Weights of a small GPT-style language model, trained from scratch on English Wikipedia.
Architecture: LayerNorm before each block, no position embeddings.
MLP neurons of a small language model. Each row is named by its layer, matrix (up: input weights; down: output weights) and neuron, and shows model dimensions 357-484. Each number is 128 + 24 x the weight over its row's rms, rounded and kept within 0 to 255. Numbers have three digits each.
A block is one neuron, or neurons of one layer that tend to fire together. After each block is what it responds to, as a language model described it from the Wikipedia text at the highest values.

L2.up190:141118119123111154128095103119147112136141114126118096144109155116113161077136116178146100068102177128114140137146134089122102096116133143084168148130167121105166124100166150081155107138178132085148132153092151132175163129142134093094158130145094134130129169159119116098156158167121142156136107162126124150148142146157164148140150106118120122163112100127116134082119155122116103091142
L2.down190:119100109137138121119113169094105094168115121100100124114171137126128139126118130124154103118128166150137101116140102155090136090110135142130135141179120187155122129118121152148186128113126143124108147074134146110131098075146123141138114111115139150103140111138114151120130119101115094153109100126169151149171163116090132147091110099120189102118144127108137143114158110100110154124150
L2.up469:087120113091093140130094169136155119131070111112115141141137158111135152061140112108090073124114103173140162131176125095146133109129107135099145127143085140166133116172145105130141100137134088163151084164153144147158135148132124208078125092142178113116094111179143116109095101131128156199087150136178113136141158118107153150120147135163160134128147174146105143085113116120108144122074
L2.down469:131103132157087110101143149146135136146142132152142139123115104123154107101139128135106136150158116146100159100160090098169162129095118137123142100164105129135136140167137137121184111141139070102117103136121110130126130112208107112120156084100149122090092156134150133129149099187154185135122150102103123115120156145105141162129150148106126130123126112123116156135169129130112151110129
L2.up1047:178176150131084112101138134132162162083096149090119126153139123125123115143115134098145132155117184102100143120123104119108135141172123090155081141088149101096096157109110117158141136102122129105174157157099093145082130130125155116143098128144159120136173168113150221137132195152118122143122174145125163112135116106127122173114113126105094123122144079122100099151158168118130127132132
L2.down1047:138180135135094157104137108130161144098124120099137115165132151121146130105125163123094157158125095107140141174171126130163138081153150137148098166095116167161138143140128154145125133087143159131153103146120131125093152152125133090137154141158122156140124095143121158113136134136159153097131114125144156163150159115140145106178134140118114128099090155145088124120130133120094113143103
L2.up1355:141153115121108140159124098142147120125121154160099117108119144115125138157145091131126110117175128127101108143167128090115122138167125116146134147132129107138143138106114160109148102108158108146099174163117137122137119137121109136117098102144129152154182086147093116152133174118138153143120135198127098139094174094131134125081125127094130125111123108144087120110129172135176115144127
L2.down1355:136132094108110129078105113112160129124136115122108094134140130145153138150128126123131164127096108106160112129115125140096130114125124121150132138073120122125164125157112119120153084127150125145122135147166111156112145138129131113200120104131125121110123121173121185142132097161126093175137103173131165123119134166121147125084142092134146140134140180094100166115114146104122142138122
The word name(s) after a qualifier (Latin name, genus name, Aircraft name, Other names), month or day tokens in dates (November 8, 23 May), and final pieces of multiword titles (Talking Heads, Method Man).

L3.up63:199083132164132136082145123118075111103123144130141131134133134121159143103113119132132094108192134159153156135120117139127128129123158126144142109147090094145116127155194120177113140171130130154074127167144124112138145129123137147171143106091087147144132096144125089146131124135157140156102073171121169140144134089088107110117131107123123130105117151156085137155163110108166087152133
L3.down63:177136138144133095091145121149188093162087128138149125142131107099144142123149115143156111131142139170141078145153100095181123142183079137118107102105145179095142136084164163158097129137112128114146125125160105115113125128133123159144091136133120116129120112159164135078130180095187148129160138099107124103157131099121104158135123138167127152144125106083142123128128103147133107159145
L3.up507:155115123111172157111156126099114123124101136159172179084109126115134157110137153130104121154121121110108125102161131133113164150107140072100136146097106140130108100154136143129116128134138103111124121141150110125129136135120128148158117103108157146132136133101147122147129170118122092105170160158155110124132140151081119140077139135118119125109105109126118162125122102161147124136137
L3.down507:147105158102122100158113107107136141185122156135155182153134129131095157124151099111119104155163114076164150178153136136153130052124103107116174121108112135136129169107157139126158105106132081121162117128088139094121126128128129140140130129137131118119137113140130139143127173127160117104130141099077146124121081121140125161121141115140116129127117129092116093127139112130138088110112
L3.up682:146118129132155165122151148130181124126115155155140152139137141128152115100109118130121127100139090154140136119074116110131104098169134135095125160146115107098149117135130152141115098149123149092140120112143079096105137116113127108075104119194164131123100111132124102154125130120119097130105110088154135130080129102080131103132151181139139111153093157105104155143147113113108103110128
L3.down682:140145152144134165073114130111125092145116091122150182166092172134114129133072145117118137100141118120174155100137122082126138159166089145172118135169163126120143123127143126133133077125105194134121119145151133076125130120103151131133115146134114116115104130112129110096127124153115153109124120102131164154120128125142151122131125138117144140108101154149132154147112122099106113119195
L3.up1101:125105094109141142114131117108137142130171161139124144132107147172170143123166091088143090133119110140163152121128122126106090167160097091123121138128097133137105148106118159150138132079138137081146120096105111113126135111094169121149093097113164172094134106119116156181091135186134156118116185147129123125145131090109120117135139162157113124137101155101116091141138140151099127134134
L3.down1101:108152139080111146123135117117161128145140140110139152174118111118157150129115121104085122139121111135135127099135092107143129172129097139124133144131124114128121144138146149142137094093102138127122135129126128115138107141113180111133133109148135153152185164169173177119079125122111107121122180150130128108129161120134083115146156120125187147124113160124100120164148128131126132128143
Prepositions, mostly "on", right before a date in event and biography sentences, as in held on March 2, died on 9 September, born July; also other "on"/"as"/"from".

L3.up909:130134109114137152076143158129112133105143164136115118164122169157140131081103132145144131096138100138141155116128154122135124141140126136143095134106148100105141142147161124075115155105156138128091150112142125132112102112179155115118146142167136114147157158116153143173124143089120106183111170120112135132081131110151131142131159128132136148090150113172131138140136099095112103128165
L3.down909:111093125075154209100132129124146151127146121118147144115110136114130137145101149158106099138134103137156148137151117112113126123125137179143129159144130124102141161121166136131132137139165109116130164121157148149128107093160106082103113146127133099077097140101132103158091100095131135122108152132102123142161119116160083132105126108140109171082136131115174139122100091163104125175147
L3.up970:153111121105116115113137154127116141136066159117157148104146115122129124146127154074086152135183167078134145117167102158112130106140105104130124122114090181152135143115134165055124135139149110118106118125128110107138145060140107122095129129129147087171134145102109128126144123097163074123107112152126118112109135137101115140119153110096142147079146136102172144105126119121159129122115
L3.down970:107196146114123147117118166108155114093133165177138114130132132029056098095160140115139120132147156141148111144086152128102127108100167108122115136113132123113123158140118098111132155144127156131142140136173154130144161099155111157134107129120118132108123119116098139146069121069130109122138185094145112163131083165141144143112123133110119164102130124108157146134139142101133160072110
L3.up1426:119121126126168135108112143155125092137098149134084133145141126120117101131134120115110158127130163129133156147158157171132102134082159095134141130091116113162120167130126144144121116168144101103130114147122115134142124124153100109163131117090122154094147115092124127117121089128194186137149127098097116134103113119068161153085110177136129120098114118108139123111175115117143142121155
L3.down1426:126109122126141080085109074134119103176114085129123165095111120109157114130105149072175115111138129099121136158156110148149147145123119143159125114106142154150152125109102116131082133109126129090143077135110130121138089136104145100157090098146121144133131122127137124084132126135155097114131114132109112155071129078124198139111136173159135143128135117133137127115110133128120142087112
L3.up1510:150106118125096142134122147132127140123131160152144114191120166160133137081149123140117113133130078095133140190146109136088091117110152125143128084125068127155135141098107136138135115164171144128081080143158134154119120122149098120140115103125111114153098148137148113177129107116106089123115074106155134136111092133125078126124120097202079116109104100110105134127094108101156132126164
L3.down1510:114128147149175103140120116137144143142109135170131144152131148145129116109156147130115117132106153102128149125124104132115107108126156134130159116128080135131084138087143136107163157109143158100107078164152115120098139145097112127157149069133132118142123136103165126110099118123117104127113163169142107140089119114142123119161138093187086144160107127141107108084160124112133092111151
The finite verb "is" or "was" right after a sentence's subject (pronoun, name, noun phrase, "which", "and"), as in "It was", "Gil-galad was", "and is buried".

L3.up454:099097126131137077123104107131168145138167147160111150140164106127126107103138127092128090110175107093125128194136121136121135087149115095150169131091107093122113138150159120084090121126167148112124094087113133168148127158114152129117168125116101136135111131142109124151128178145080142144082152149130154151121130149113154124122157066060159130133192081104146137090140133160076138141136
L3.down454:097142180149101127125129141148146134122109120111137146118112140135165130121151160130143086064134121156131144119130095122179107125106125111108079124149130133110147119139132111108139102125108112140144115142142121166126145079114072127089190074129141101198156144159148064169110170151099156113083147140139135142127134136168124120117114075115141143140137116125122144070140173155140153115114
L3.up518:134122079149128127143081081116164102130171142147109166180163070131118102128145135110144160109152128130143108119126142129151143114176119105152087094137095074102101126116157122172100104106102129118102090144111172135113178125148165137099099110082079144113139150150140122126122129138121104166092140122088119107139130082135174162127151159129141118095128118086141122092130136136110139119158
L3.down518:092112143142122149166124056132120189098123116136109151110148136142123119121142084087125127094097148132153101090148127152138136156141079112127121119091119085159143104127138133127140083088090144147166120105131140099075136133144144138073152102127110138185126130108170129128149156120114119194131125153104119118153157091138141112108142115108151128138150137128131117113147140117139147136093
L3.up703:109119147160138147123124138096129080143132157153130135120121100095078076104104158144119189163125111094132153102082155178149071148130144132124135103120099121146150097125138103098143109114109128152116136107136161162094116116162135137102105132187116149164143105128127126100123139148070122183108126095134135131138158128088152098155161118122113082126110152061133123122117132111099138155121
L3.down703:161128094134146127121095133180133177126155134157096127128180099127145139171165091118159110119113118119110140151127147090120134089128124134177127129159173086114176153135144126134128090104130123138163127141146133143192128096102103065180153112131161130114112136188134132134154160117116100134125129120154141130143082131150143138115084104092157135123188111113084102129129161161105119119123
L3.up1136:138126152143112125126090137099124074155146130104148133141137109142153145109114118095105104132128143121108103144137107104160184127151127110138163087175111139121144108148130104094123114140133108113168162176160158121166146152116163122118139113106153099124146140142109120172164132109147107148102184131099102121137121134158184152168102105094099143105108070108150136086114131128120102117177
L3.down1136:135080121116176150126158172123168111148148147147131125136141174119150151149130080110109142117126156148077127123155089107122134148158139161097127116126105163127136148150127091119093112146110135132125089072119132120178116104115134125143150135118075142136103139171119092114103115143134136110099108149125098094154105119132113108035118125091126127141127130122069178145127104150095115136124
Final word-piece of a person's surname, ending a full name in prose, cast lists or tables, as in Murd-och, Mulvan-ey, Osor-io.

L2.up529:149095115175140138069153134144143148120120141142140124138107105128087175132166164143111158162132102117125137157140086123105117094142159143072132188117164157120106097162130125111109148098108145139055133151098120158147127114145118120145130100096106127104111126147095085137102135107149090130128133126086134101110117107115087109089131125136082158117138095110156093163152161147121088125144
L2.down529:146158137123125112144103112113095118162182104151150127103183107131115139170134115130161175094104119143127118149121134122096133148113130107140147095113125134133153169122096116148118139140142130133088097108119115137091152100144123154143150171113184130138146094133130152097129157065119105148130113153172126156115105110102131108079154150126111121117151079132122133177165117144173118144120
L2.up707:119106115089138131105081129112105149165129105096113134139120158080113138113139166102131110116124129109133129151117098165104133121114182121149178087106144116198092105185124114155108128134160164114112142169146118144148153131155180122138136137140153128103141123153125129093114105098106110169157143164132134090147140154137164124160124090156107119155143110153114098167123102167147112132124
L2.down707:114105158179127129136092137128112174106112120111118151144147133101133136128089130114122108118164104110127114102123168123119155170117115143149109109073105134161102170161131203116140112134148114132188168128142140129147101148134077148146103108102121107146086113098120135075124138116083146139136138118112114135144097099131152162130118124122115108161143121170164105118083077147156133123116
L2.up808:115074081122133139104132098100157127107124095130120134145099120137116152076149109172099135164125117102119135151153116183186121140124127129145141129125125120155123162155119174147101108089148111149062124091138187150118134104101142146139090134109119141114152126125136093095106103153078149136129121158148116147146126134082115121115100133148161127153150117132096080180137135100105116136162
L2.down808:137138162119101155143116138133150095139110126135128121163124114125112136135099089160078145100124140109159145140125106119151154138145170131111133132120125122145089128142088102087122161121085088100099126146174120134162132120127134132099103142148135149149106146156126152119145089164136127155113166171071147137142133122108137093148142111157085039130154157162105135146122083135102113131177
L2.up1031:085137128083130121118137119110127159125145131152130122096107139150132138124117140127102096177123112120114170110151142158063164087157162123061137133110115124135132106156124151154126122095126136119127121117105150141125117147134126129142175122139121118115121167132126156172139126094127087125149174147122109077121139125146146147110098082127143138165122108143057118135082115146090102130115
L2.down1031:158155129123121128116128105124078116114123114105094152126167115098056090117123177085122142139138118113120145102085131091096145137104119189073124139068126111144148122106139136141110118106125111118147105118129139135136104126143115134180131102142111142126093120145117128110124138122110156153170150096141132153104119118164110163090114144140101134142121128161135122125148067080104123111134
Prepositions, mostly of and to, against, for, that follow a role or action noun or verb and introduce its object, e.g. president of, construction of, transferred to.

L6.up11:166128123107111146092117153100093136131107132125118118119122074119106102086152142150130113118120091115102125121178101162113080149098109127075165130142083176134103104089162095123130099142142161142069137159132132077151125116144135140124138103108125118138122145128159145093136105136174105147122106177127142138095103144094113137150108169156145130156090123115137126176181122144111130121172
L6.down11:114169135137103123129117102160128109200143143160117163131110151063128076108116118119145148145132180146116139163135139125132131118078171154142099121105114123096103122120111100112102124170130097124116079170116145137097148121110094110164168097115127089177126135083146113109149078107107124117105143115104118139092171112100147138158087112139135155138178158109131147137134149128147135106139
Auxiliary verbs or adverbs right after a sentence's subject, just before the main predicate, such as was, is currently, was then.

L6.up109:128116108132158146141131144177111122126117111138119090124078117138169151079094139132131104151149108136144144142112118152118116156097171128104136107136089091129152120121141106110139172118138130120144107140137118067096126100134142154169149100113128093115157131136168117122118157135135135130155138125111138111142152120140106096119125129099111064123073076122060167073138112125111119087158
L6.down109:168140157141104130127128139136105110102118134160136151138126123125128071134125147151122124138163066117141069154119141112148172116101140105140139144049134157064119122151120138159144166104115171130075176117114114128114120132128072133155069131142141063091153123103119159133090140114144151120136128151143086174118124135144115109152169121145098106119134138108052144096116090118134117065103
Prepositions, mostly in and on, that follow a finished clause and open a date, place or route, as in beat Wales 3–0 on, delivered in, from Nantes on.

L2.up118:108076088130117101084096142129153123088038129135122157108112134115102145099131091089155167117152144101145123102119101092119082153176173139085133123121110130101127126103134125123170108109092127149113097165126132093104184155135120095110127133074133134099115119102135137150116143140087136138136139138112101128100144155105104110111144121152148108120173101110119090123108124123139119164101
L2.down118:133110093162116119106164151151158128091133135126128131128158111138123129132162105119172115146176138104125162121141113114149168147130106082150135107122118140134165139131175116153076128134128158085139137092135125172119159131157136088135090127100141119124154093102126141089083153134091102103117113092149149164123116122095157176102148133123163140120156107114142178116113145168141104104161
L2.up416:117119156169171126140095161158143127114111128135095150124114115104154143090105063123091137098142066127048131127133123146116130136196078125125120108202132110150103133150147139134116107151107145119171121167122138090116124161157152099146130145157103127163127111140129161131113145159114151118112105133125131116163164089112102144115126115129114134140155081090118119152153145097099102143119
L2.down416:117140141142118132147165129170124125155156078104179100146163170141128077141139120119134143124112153174174128153119144136122102148137117130107127101096118161109134093070154124147118103113174126123159149118110076155121136058128116089162166100104116159136131148122145133089141158107152119140148096153196117114107113132114105133120113093118117123121124124107117117085126161130141107126123
L2.up1081:122088105130111111122124085104134132131118137124159162124109136128113131098140126069154168132142189118104099131115139119138133132170139142100172134151121121133111164191082123097197144136077152135125110122123149128157119103179140117125127116120160119144191159110121117125163115157123166137106139089084184170138189133107117129114151136168124139159098129120102102093129129142127114144122
L2.down1081:156141117133093069154118128076107079148144152154112153120137120142085155086098070138123135113111165157120128098131112118129099126165090166143103159114129137124083121152122103123132113166088126134144124115098090125140123114162143190118107098108164101124107127097155113141158116143133143114114102127100130139181096097168103109125125142138128123106163125145137127130126134132118162122134
L2.up1091:127101093147109090091096114119137159149129159150150152151097111130133123073152165130128167075151128109123143116164145146153122150141123140138122092154128048132103147161127151131163079101158119128094166113130117154104134139168123129136115127163105128167144134122146138145141120105106116158120128121117114114144162146082188136140165144101123114143094112073140119084130091144103102174136
L2.down1091:138115109125131131167167136115120151094151146133156139154174128149156107172143068100105113121124119147119131161163107126119169118115054136176119118128104115121143128127152103143121113106162160155139138144096147135142133092125149118111164072116099134163098098163160132135127103164138116151103092140100068110137137095139158159114102167122121121179171181124129140136107151122103124147129
Final word pieces that complete proper names, mostly surnames in tables and bios, such as McC-oy, Mack-ey, Brisc-oe, and the period of Jr.

L6.up1221:143096124150167111152120101125147127104180162156128098150136099159114096107148164087110121139132167130128117211107144139112119096126098066109136092155153109164126174116109116132102162100095117114113114125154144141115137133148172122132166147086074171095117083137168114138110103117099120167118163140116078089114135137113115134127115127142122137156075127122119194173096117105129122124138
L6.down1221:100113170105145129116130131155109111110137090132096142125106121158136114121121114170120143118105119083090143157144086124076116158083106138139124115123136095109158118126135131124149114135151115121108053155131171147182109166167133108107146157116109152118156140142128126092109109099229123146132131125100124160092134105151132101124079111105174141106121135143127116137134143177143137141092
Pieces of personal surnames just after a first name, often mid-word, in lists, tables and credits, e.g. Piatigorsky, Simms, Levine.

L3.up305:160182125149125143083139097134150158123103140092123160116117152126147094144173125127115144155134141151106139106143172178117140078141130129123123131111125120140104141139113154155124169124152129101131160150121105106104126152109112142151133096137147085105140160145156177101147145125125160107167143114134149113088135169125112216133160111133123118150129154145137143091132177087094126144139
L3.down305:126105135159123123164150124146156167122098120118116075111128137143136122107144117132131140152082171169113124122149145201152108117169117129161058130164137160151102114168132158108146120141149120093131136160143119124155096177115117138137176123176107112102137109133145097103148135126133123111107127172091156114150102106127130129148110110123062139177147110111109103117120148107175136140139
L3.up1118:116134146147099152107110123164181104088108125103127141140099168128172142098147119118110160123159120096134108103161106179095150148145134111150176122095123126106086159163125096101134156140118090084148131139082104128169172126128104092087143122144106120089149144128157159120134183140170164109098109122107135167124129148166134138122142136133118101122138111116129180126096114115118120102137
L3.down1118:111161121118148088132104094150115090133164109108090087077138146128125058120072154152136103160144160123122146132119156163135145106128118131135117085110141179081122159166124122111145161134128116130114112148124132100138138131114111128133164096145138121155157138095100117128167140179193143088142161121140161169117141130151136127192117116138112180143136125148135145125119134077122142128086
L3.up1417:115153141164128125107143064111132098103113132110097120121134178139153116122089136119130135089091131150090096145146126172120096132164124125085132093130116141119124118149113131145130203128163085121143117129099130122156105104159051114115110140105099122087174123139107164110087122110144155143122176121120158097114162162157113116133164089070116084123094110118140170187139142101117128158155
L3.down1417:082153126140117178124149105125117078083115111097135113138127160140141096111160171168122138142134129119126112100136121133147121096114130135134094121124145133106125137126097113109155180115195105148132156111148144115136111112100104136160122092115127104112104139133182123113112149108132171093130141065164120152118154125148137174144149119078087102109182121137160118121134173129127156145109
L3.up1460:127140105139106119110159115145158145122102129106172127124103117137125124126127093105116089107171154152144103119124168177104134107119117134103152170140159134110148149148110089125149173116137124113147134091178135125125100131104129131110117154152117127134131111140115153126120129123135128119111075123095142141130149152169139135109169112103116090108099109140128126122110111092138134134180
L3.down1460:128081100111130129180160139151129135120143107105153118132134101115135182145100125110132092131105142079129125098132159184100135122142092095114133131121133113116133144136115069130101104119100157133154135124135124162153121159165099086135162150155160132137130130126130127116103111129156147128101120122148175133115120135193123141096145088129140154096103179170184115118138190088117119121128
The token just before a year in full dates: month names (in September 2019, 2 June 2019), day numbers, or the comma after the day (May 2, 2015).

L3.up847:166132113136166126142128152099119120118130148169107095124102110117136099112113130139097115119180126147165130108142133164105124130103121134134135115092121092118151157153086117149137125119184087160119139158115137159156155133133161131105134134132117115132108159170141111138123104158110133170113113149128138148129091145124105116183117118132195086149132115182101113131143120116152083128185
L3.down847:123141113096153105140117124072125145145080100125108124120161096092139123133139128114098132115126121107145119130101130136111108104111139157125132146104136111094118186118095139112143159104119135137096133137094128146144105070126155075119084136106168099118187111133142134131110136151112170101131098134116110147122170116140131145114116148153115146097166123180162132149143097143146109118099
L3.up1022:146111129122057107115136180145136077148152153137079142125091123121144138151127153151121149121142138139148144118102137164166127137133191160117120127114131113138145132118146142121116173115129096117128165108129140129123170121166111162135089116076147142154131117168116158178138162159124127107110136165099135145182199119142144121134161133138122109141160110130138096161132154133115147119121
L3.down1022:100144155151124118154078119104114127115156100119171111130182121124126153126133150103178138112125136132173150117115185076080111128148076100159093119121155170148069132172105088127126123145126134115155130138118121123121145148106120115114091108108154145150136118139142129136118173144128121096163122111166133115132130126182095142127165142146097117127138167146133133124144149129133158082144
L3.up1218:060150168082159147114129128102116154118126136133092142129123141139156135128115172131146130154130119132122073157163116115115124101142124137108098132105092157140112133161117150133119148104182062166119157070115147170126124089114135129106139079157096060108116132148102114136115142129153127128154135131102129111091142123135112123172107134112139139166076111138121154096148127110110118114183
L3.down1218:155143119118106108134140148149139108100123119094122147116145085111135114112141110143147106126095139107119143111118173103165108147123136168096163104110132129136165135146159148133064124130085142099140123120094139171144062098103116164133083163148151147155102150130164089144124137092096097130147105132133141128122138148146156140170112184141159097122130116135135143136113153107120150144152
L3.up1431:125169116096128110183143122133135104110121092169155131120147137101134145111122099146128148160159101155130186135130122175143118181106123135152151117155110125076177149131074136100119132135124104105100137153121118114150146102138149118119111148110108107101113131138178148125149154132141099124136159107140108094148144091098140126103156160096134108134099140144130147145175095134117132093133
L3.down1431:143115125114154106145145161120112134109076102148146147122105125135171131073126125164127167132112112118103149110117129168131079169110086150114127170170128114149145108101100108102112151122106105163150139144115133098175146145135122134089144143135154100109101146115142102132176136136151107133162113163184099112131173149153117100082127162124117092117127107124120105113135120155147116171169
Prepositions, mostly "by", "of", "from", right before a named organization or agent, as in "licensed by", "ordered by", "Label:".

L2.up289:162127117119100165160138188109119136128114180121145086126122143111118148087108106114137152159146113146142118138140092132116095145131165094130112116121113152158127130083145093114132114165153138161100100142132182114108091127146193126084155111130110124135116113142142119129113124066126087146120122110153088099092133121115121143102091104134129167126132092119115121115131083129152098123135
L2.down289:111133119136115131138124140120177127159102126195139140095144135115099100096171136126147146152130138153159120104137143126158097111091172162144116128099105127154123155162126133113133139159170145152135130161121126126144127114146077113124133096086112105117115157093176086097105084121158146110133197112152119136114082094151146116086145121168103143104120060172158129098103110107110107079115
L2.up482:092131103058097138122150157137110124176116105134130153099131121083063103093131177138110160141125158128104122070164132126115120188156188092119083129125128143094067079134087122111111196101110108094117135103066121107134126108149157164115144146152129115133104071149141136141143138135106159165150131155127105160143135167083102103136141117167179113086092077154120093136088130115134134133111
L2.down482:133165167065092147112102143153112124113199142122105150112124127064055147093143104146131129120112130177109124149119142133142092098125210134091128142097137161142105111096157152133116104169142145106130172165099159143098122105108136140093157125148143135090111148142146107090082167129150130127133145171111121165129080183111136102118145135155125108050120111098167121145120125116158110127148
L2.up1328:109117106123129117137113123133142122089173094124108104144127122137149128114115129123110123146116162150129140120100156155108101119110135137135086139159130122139132086148150143131068112107148126116147126120112120144103130156126139166130131112131111120098084157140128200108157137161138140160119160110123119147147116106120134132144127101136083113104136105155100091161136143173134080106116
L2.down1328:140132145112078123146145105109135110153128124137148162114161121080150117143163128113172143137121155163145151068117102107123124135121139106147096086134129145133127128143125144134125119124189101124113129097134158143176112107129123134142115128140124076132156088093096095127110111075173084167121159099131112100096102136110163122136149107154146125118130126133129125113111136135115148136111
L2.up1506:145170133131141089139139101147159165107184159092150115134121143106100131095149094155129164118109166096130095137167108153103154147135139154075107146123149124151118095148128093077116157132115116149129129128133119141131101110193073128109113132120136114111120092101109149120138124072127139118089152084125149163115110168128163119126123114151092096128153095161156121159169079101138155106123
L2.down1506:089094102142085153143113115146129144164106128127139132108134114102178098150138115131132129150132131140157138126125148105119102117114093129118105118181107124162139130137137175087111162151102126103107154134112138127197082134100121166152132123107145092118100119138132132093125165164149102117158134129114162133068143099167105142104158139176150146104126126142169107102122086144153130142080
Finite forms of "be" (was, is, were, are) right after a sentence's subject, often a pronoun or noun, as in it was, he is, teams were.

L6.up868:129146122085154110131131145128096135132124121095109141128120108127159103148118171109113146138121150150133122110121164120117149151132121092147149137118134134118124152126116138186171109114146130120081158089124089091184138144140121109123114148132084084184115123133148121158143073159123072168083107083089145134116127132148115119106117118168115151106159123146135094150120120101095138177089
L6.down868:128141155171086146164082146115111097114159194133121117130116153166100165155116111084152103122116174144141133121118111130122118128127161153139065121127145106106122138105151141121113127158138138142145092130085098173152147127109113123120141127113147134107148148124155112120165133116167106112143114142118114111108119121161173136140139147119151137123098134146134140095105134143131115118152
Words that open a following noun phrase, mostly prepositions like of and from, modifiers like former and top, and verbs such as cover and exit.

L6.up433:102147158145159124160138111141123180132115149077160069104088134108142112145169128128127138160125128145096145127093125140160104089159139107127152097115174167139138116120099115130169126128180126145096180152113107119157112117132143127120074112154187109110085156117201156100166131137169159177111115093107094127112093136153117132169165143128124111167136110136155168116143157141144128164164
L6.down433:089114080144083110131141138122199131120086099072127138141122128143148078117137111156128131122124150190112137150122158129131128184137093136100101107121108154161095146141112131099169127149125148128123131145142182092058156129086161152111144130162111139137141146103154147130198137158112149112115097127120133121129094090137122140156128142092099118137114117110170140095134113096177140115115
Words or symbols just before a numeral, mostly month names in dates (in September 2023, On January 11), also No., Vol, table bars, ″N.